config.yaml
num_hidden_layers: 15
hidden_size: 384
num_attention_heads: 3
num_key_value_heads: 1
head_dim: 128
intermediate_size: 1024
vocab_size: 2048
hidden_act: "swiglu"
norm: "rmsnorm"
norm_place: "pre"
norm_eps: 1e-05
positions: "rope"
rope_theta: 10000.0
rope_fraction: 1.0
qk_norm: false
attn_scale: 0.0884
bias: "qkv"
tie_word_embeddings: true
parallel_block: false
init: "trunc"
init_std_qkv: 0.0322
init_std_o: 0.0322
init_std_up: 0.0322
init_std_down: 0.0
optimizer: "muon_variant"
learning_rate: 0.0106
lr_mult_o: 0.98
beta1: 0.95
lr_head: 0.01
max_grad_norm: 2.0
warmup_steps: 200
schedule: "wsd"
decay_fraction: 0.625
decay_shape: "cos"
final_lr_fraction: 0.05
batch_tokens: 131072
max_seq_len: 1024
doc_mask: true
train_tokens: 696900000
max_steps: 5317
dataset: "wikipedia_en"
MLP neurons of a small language model. Each row is named by its layer, matrix (gate and up: input weights; down: output weights) and neuron, and shows model dimensions 0-191. Each number is 500 + 50 x the weight over its row's rms, rounded and kept within 0 to 999. Numbers have three digits each. A neuron's up and down rows have the sign that makes its largest values positive.
After each neuron's rows, "fires on" lists the tokens most often at its 100 highest values on Wikipedia text that the model never trained on; "fires in" lists the words (lower case) most often at its 100 highest values on Wikipedia text that the model never trained on.

L10.gate496:516428515554522466493448609482430588457436529429398401486600550584536532514615527423508526523367523485413549505547444494507444438428518511446496526520565438570509560486535484483437418441592513429564532492490592443521519483480583485543547459479467480461396539566501481423525486512532462525520430448523348457490423477416442552440569487472507509536530549531448556545479538425388414526595554549460459480481502490512519515544491477492530542464456462478534485474487403588487613509497520418461480519559500542523449384467528568470549548552493531488482449457518483498492456489600434464
L10.up496:489550467509561473530419550518515469477405467553510543491570581487517541525483508482556469461476461484500532529439526506492512525403548483503455512520540526499431581455433417535487488446581567466540459446492572517467510527517539418488456598508512469533492551483456470518485575525498437417522501497552506467515480527540522565414520419509442549514456492537497490551499426529485461520452549518526489437461493520407461635499475478577593495511484492497469583541473483495496602428498611504507505538532433599408517475529558473663519448400568515473453449476452568512449570408511488602
L10.down496:498582418462415538572506446520437466486542595498489529439549472481490540518497462490482528446444490549558507466524493520572562467521489344464549508526451508431495396470424531415520496501417478483438557519518510560493435551501463644558494540542448506542568434553419561492487513530542445464571550536553444507464433512523396497450502435455552451536489448534568522531499582504468513514513552471442461532485482431467569501480550471574462414495575422565454427529480527508552452487507451559410470486489533479529505424489546561425416497544443517458640562492513579555451451440594505498
fires on: " also", " be", " both", " was", "ly"
fires in: "also", "both", "was", "is", "each", "be"

L10.gate290:571529480528561483473484421488399454513503503524472492538575512595415437531484534503577469494451487568462509517450525492487543528490556546461482498465488605508359567461527483514468465384478470474580384489581541591498508600446507533510507530471481593436491522485496522497536467551544514470483534431488463430406498485518532511494529498489497518396436572566497479514444532568570490584320493461645461515566481452463545498547402442592548448554477612561583526501460599487572454472521517504468484526464437453479546517430560438519492543439679507518441480491551514465601536493457477477
L10.up290:415432402558453531481580481518401565464527514500496460471511517521572535519485613477612482540492490461551468502537490510516524444499609442522537471495542518498507499540518552466511474487444508482469461573408511528458536468506434577515499452484542543547549411513452534505468471550472485605589495533438474427534501486448423509584502471519582479529511612517511510547500484621414441478485507512408458455494462607500467479566521558575507470578603492439484556375536527534501483466537422552548465496457554547554468535528507533537538456517580486448600535563501514462512496585459515535
L10.down290:521428459441471466579423480523481544479559533503482504500442500495551414449588562459562561530591540524555509541461521487478475525456560540412568489552609478499500543470510539539508525487455567569450523539457504523522544483515452489455419565493424463479465433573493597417485448598519429469530574548512478559535498541522495590553486451480514461535390485450482555497499557488507549523552586676448450513502357482440514473601480474416547503534486632530362504476485534529518507495592471491441511460466510540509482490548400423599455515503414518463420444574515564496520475502410559464
fires on: " The", "s", " the", "The", " its"
fires in: "the", "s", "its", "their", "a"

L10.gate67:498579550530514427460457507538475462501471577460403450490626469528503529512627514504465523495495569519494542568481499515591637547506601493496497566582562555443535482563475511549507626514565483533471500391486541549483557543559463502395483513480483536506492478566439501507422517493513601498534495477507482399506485548507495637508496495450477475549460478538507487503455496536435482520519391518527480427506526432440532524494465529542550498475491525465543524382503568527510435509507476552525521513549519482475325521507549572557557452429547472501454461473518460456556531472542486445
L10.up67:469502488591466465497544413433508635478547512503537479548476559428473529583483503478429451602504542447470480560509477544464503431533415470606560477506561503462488471504500593507535475568500514461394509519435524507482480566393472488578535529506492451533439648506489564515614485452575535466547539463448491494536566495431452445504546556453569431587420483560562479465583611401465533550466507539493517471416499450590532488557490429445539485481460462479522445541422473474468435416537522416540510501499522549486487450565493598488567583419593556481463419522530553530507520478433496540
L10.down67:530554598445521469398421539502455428481506457553392490592492451555451473403498507479443575423455544541404510510522485513618518517459459454503503491458458553412481428477545500503553556450455480554506430468486530497538473557498529453492437549465523565471516462557454508518531454490436547495571475511459519481505476492506510512442473592523393510550467477462559558558496502482523431550405427484505498521499626470468479529502455489553501446417502464455582416525477462480582476483480501491452513483462454447469421469512458447572583516556518460421410492494561520454528529547486503427
fires on: " the", "s", " his", " His", " her", " Her"
fires in: "the", "s", "his", "then", "its"

L4.gate958:433571535535520531516490400532505508556486481531401538393503585528551479557571479501474520445482510427457535537581391540476562476370548536567562568430506525483496516511523489484468538416486494424492458533514475681518510494483567435449464532488524410443498424507431442529508551487456557392448516543504511343527502510485474642581525465493529478437525523519415542472412569515564564549544527579470434524518500517559470471489468557575433490467522452529545463552482392480494426521540486452531444496548448403476540543586462534497511552429439392519566495504503402428572546508505494457
L4.up958:536497512435476523521510581569471466575519465477506433476533527467505495577444467455470488454594481445394507514498470532548488586473495464485414493601514553454590543510467437487427437474415469397497397492513522509486559544356482593482513521470514462496490493413494579514516473535577488415397670492490559495607514402512556512472501527514495573498558574568490532428572515467455493470443444496477445593547581490475420456474482466551560440576606495496495556485401505444500627492407545408550518536468503525523521484581480573516593524508473488570550346510550473524479437413434491471
L4.down958:508538591523554461492520413448421533498503388512575507491535492423589563552481513475496462451430443565445484590546510420515538487483459538543531396484516550460468471461525470477540483423562538516416483520568458608485471475500539515500459498520569481519500553522504469481517440523532499467596546481486530490525500422515562533434440446522534511571464604509517477557434459602563490623603454469504461552553537595551488524529457585576595456462493465482452467531584527462577415540501488475527397479500520586564443477440537464531520503491512456525545454474474473517519473513487527508
fires on: " his", " its", "ial", " their", "s"
fires in: "his", "its", "their"

L5.gate347:394490477486530513487465472523496518551481481501513545558464471513506535460478519543590532456463472477328543562441499444559491467459542528533550397536612479439515530554524569559424526452557589519538456582509473537427494487479561486530512442529452450504468497471574448505567450506492463465359532515448482504468561550471586447579553542509478407472557472517469418475511527514468488562564520502479571471560420504572511405528461471458484493449465572518511524562512512425476527435518434499457429497583551454560511523416462511496501406577589627484553492503493490426457509564476525439
L5.up347:405491509494479433498490520445441486478503480394550547496635524487490583543480473566595524517534459541455517555488525511550459459490514400423629585477546517477427516525509564453410485533504538474504410514528518528483512517520630456558517444521477432536444505484523601511556564510511569523505479481423560508459531478528550535655494536471455552580527445515447482432533376488464515526434475518486560547571486512517470433534616573505546576477458552460447558513527561504513504415587476468525408499630485445499477531455455545505467517436538452582452502513545475489473565542467568568
L5.down347:471482443509514554466513485402463519520533538469535562530549566556577573537494522518527551440475624547460456481515545434616513497417518475505478465535525581397421550553403491506425487479472555606532384458575563406515538508522536437504494448444478433367442505545489490558503546534507495399516478492504515483525487537514375437542586548492459500534493458562477463473480471434431567513512473470497468434486510555575466427476606436537459461448459561522533540488527515470447529481520537474523490421505465491555462475510390477474530544583549494523505619546552568573433519530548434458
fires on: " that", " This", " this", " which", "at", " it"
fires in: "this", "that", "which", "each", "it"

L9.gate469:629446423511527458474572512459442555495482490389488580508571477533488483445464476534497539523569429530348550556561429479431487505468543529447468610400345501494487460399511496603459574459388479530496465460458618475570480447472533544479487446455564510487434526407470453522491564514604549450484521506493397432496506466463524571506492499505528490531560485452518499534430482577490617494428452465444527389461513465419551492440426465519490424473456435465411487474498481470545510528421541416512383445595462506506502495488443487458454492431513476386477569460502465492476355530510468501
L9.up469:575631578459488478449516581570513473524464415500521471506512554491420529506580473398549470584536549454533512460522472522537503423486540453494533551462462537588445524484501517459493439606427454453537509438489556432503539493470539512522485488559529470528542606423393532470569578520591519519468566566429442471545491546553467573423518484508551481524456442536451584508429538628466509561360406503583540515436448531464537426539549440534509482450552505493448472484486579435477492570484499452531406530491482542495555356494528619508517531479512462561462566539445594517502471520523474518
L9.down469:526524463451509488510438486560542469545482503468473525473457581509471514561565569560362563544490536593545552504454514492503478564521592420534519493533511464539492524502528497515485460446550494473370500539532460474554498474572500611526526564546504485452465387614515517510550519611504544472431480486566568515430435445493508492397491460495543446506508537458465541443518482560503522480429526509527452474458502454549646492473520582547467446515544427502504456529580576480573463532521475518589470544477460557553531529501555449432443582405501433472526410427532451561489514494497460488
fires on: " and", " were", "ly", "ally", " be"
fires in: "and", "were", "also", "be", "then", "one"

L5.gate314:505506533512524492486503389541435528533446506496445502432432466533479528454477502492544457550437507445467533525519419486532373388454428482507582426582455537446568513522544519467497486526581573504476450466570513578503472473537497546527396457530520510524522496499454534582546540458579498498476520396479505535470459604451485527494501489536481465534429487549507533472476586497452508535577531477489466438500503446575520556522485531487576448458411369519565516551469413525585489442568509398389360515582544436607505589455530610394494449541597493550465511549511460576469505608544522506
L5.up314:483438525516495481516533444515445389515506461441424532495521507540424501525465596517562458492466517502443469473456469526500510470442499447525510483499425479504620497493528566399572521478461496493424412543573496526533536489492572530547415364516541477418557532493461549538421489453512502532517502503494491436469486518512559493491522449544477450544595563527526577505524486548413498450543492500449533550437590463431422522496542466526512577504483517480536537573528458496623538464550523525486542464512463566526544515502525548441447363502605441535552492584484482484483524596515523436
L5.down314:521518440413517479458481442487517508565504610567580432601527446438520489474498438484471545544571520549537456476487574460462446508466429495466471504523538493502435502525494388550465451547576578508508487385508460572546377436544358462479521470405448560560448469508585503503497530503458516437591443447465464519436429472534502522516483535499547504397503526517449493492509445448601476613391482495429459588547553485656500469513495509542490488470493568423528569478461568453482463425552443535535508583461497480560460509445494472590505596509494511468459542447529518465477497506496417491
fires on: " This", " the", "s", "a", " this"
fires in: "this", "the", "s", "a", "that"

L3.gate394:429540475427550565474423522476503554477519437585528490513545503577516544532477518512429501482423465420368528445437535478545570588407521606454542526509517547540519478409507463490484492587440520425480367554491601566422494572512436477456416544541482478580500605529594535509486409524450501501400572381561462456521528461509494546514547542510508551512529415481554589528513491426488577525528565569574481499557440540517457474509492582545496479463501462493414503531387416540550509456360575534549423578511543417458450469496483469497509504540468511418561450517532584419442447538392471400
L3.up394:466452451556502528465598449446540524479416514641595537490531545481477488521541527427518474540465477564429530505623500452507504460486508514520510496452469536466463536513516512412543484502447530551478423427543584522509514514562443514471464562446523413495425468409484451474488360493484517577510498532475425478568526518563550495516508525474578478478493455560522491519424520518548518434509562487539557559472464499500445512593538489531498489511471499407463517491546504591580460520556457481490469506516517562462555483447507516376478440491448468536520483447525576473632476537480458497
L3.down394:509454517539535518416545507463484474415582497553594528579494505414472522548458462504465555459509585573515517507538507580495416463523454488457424517536548537462472534616521482506470488545522484504522560502356523480523492472458511506464594467468575484430476552551594504498525416490442459442573499551571527510590488488541499499379532494411539512620522513501561457542600462490472543612499549405617563577420445462474521502536584499464549529450488436410530490522431569504570490562361427502491530489519511483540499462424482548510450506443479465606515529501556607481491494539564511445
fires on: " not", " be", " all", " No"
fires in: "not", "be", "notable", "all"

L5.gate201:582488542495516502508547497557519473533547509476527533473476473509451429529452489483502483449511535464468513531458464537500528475575485486499459469507425561520568547488495523498481493358507461496471507518562598489449427591449597533540610531515504508480543432581513535502512441473398479474456476542473458429460512538527500440447443495487607510535473482611567540509503499442546486530520385507527348518534489451493459497488518501499551521464484506433452485554468551483481471481495536493583488551417453555488474459573578516573465551516552609463536450464430439571593366544447607357
L5.up201:462467463479467506496492457441527539509546531433488536453409413558413507448485484551569554615458487467460501418494451521551496411606486535586506433564502619417499414543546481437435499586475469491478405510513535478535496462504535613479522480521553447532563523562398508527434424455518471565477461435481513440549515470546557449501495439550507470499531572438489443537517541576497460431553527467452531615581479517535428469531512427551633453477542492509454476438517472509523518558465453448520591453443581531525515456592484498468448548446484575436509588543487516490512566622389425479
L5.down201:546507573559541476509542461466459473571404596535418486519461567537602492474474502468614513501532575501491464555522446475510505530409495461548430525497502438507431477397501543492462573569509565471567480505561460498567478507390585507501499512540490525455538446564545477502411503527448526543569458473520425508595493482465495563426447570502550570520593461555442468475521473540408484458500511468458450549547566407503406517504521530514473539595471470524517623503566504551500470489579525459555539496497500577539531469538544416456584568556558511431499504497478553520489535446534539532
fires on: " the", "e", " his", "se"
fires in: "the", "his", "its", "their", "her", "treatment"

L10.gate762:467444445548449449550466455504472524397556508474538468552711506502441540510481460424472438490580646439427529491478521442442460481473557532511530516454456444543494556414463505544486569474490550512489575503467535502443402548482459519450562418543512538411449481512444548451436462543489574568386508531513489442433434450477512479514491414436445512586462559514554477513460525566450503481361436586498500474458521507522522431397427480532522404457534487388437432531417554501499491586426486508430438489574544436419520454432561511445499466480512477511428497589594467440512444556469461499
L10.up762:423443441513488433482587545583480536460545489382585537493480560537553544503483568568580525561543528441434540571524474516525521446411522524561513454537450457519484520485507481533470615533496463543438564478494531426516493457459527455473585506610383501527501535512515421455460466528545512441499491454448488459491501496531429530425464500512542460547456506518529524533546517561531566554489514523460481373463577473568498576462485514475457508443474528618501490527476552515504511508516461540552548401470533568561382505476448485447530524453503483479509489492583470428512562493390446524
L10.down762:544476416475611473545474435426538474534495585504537565454504546637606582529518564522479496427507484450466516384392429497393507506499470475494519522518491484502502488428549429468507563515425570475501530470489421556530561464470485565422452471547516510470513519445512546426533473577469492497547469343484545548492420433600528520532535470511484454494502488582486486482507556464397540541541492451497500601506517457504576516479508511575525511456474359536501462539493500444436553595553489561492536439501447473504484478539475478471496529545533411483496445490542512482593507505486487500
fires on: " was", " and", "ally", " were", " being", "ly"
fires in: "was", "and", "were", "being", "then", "is"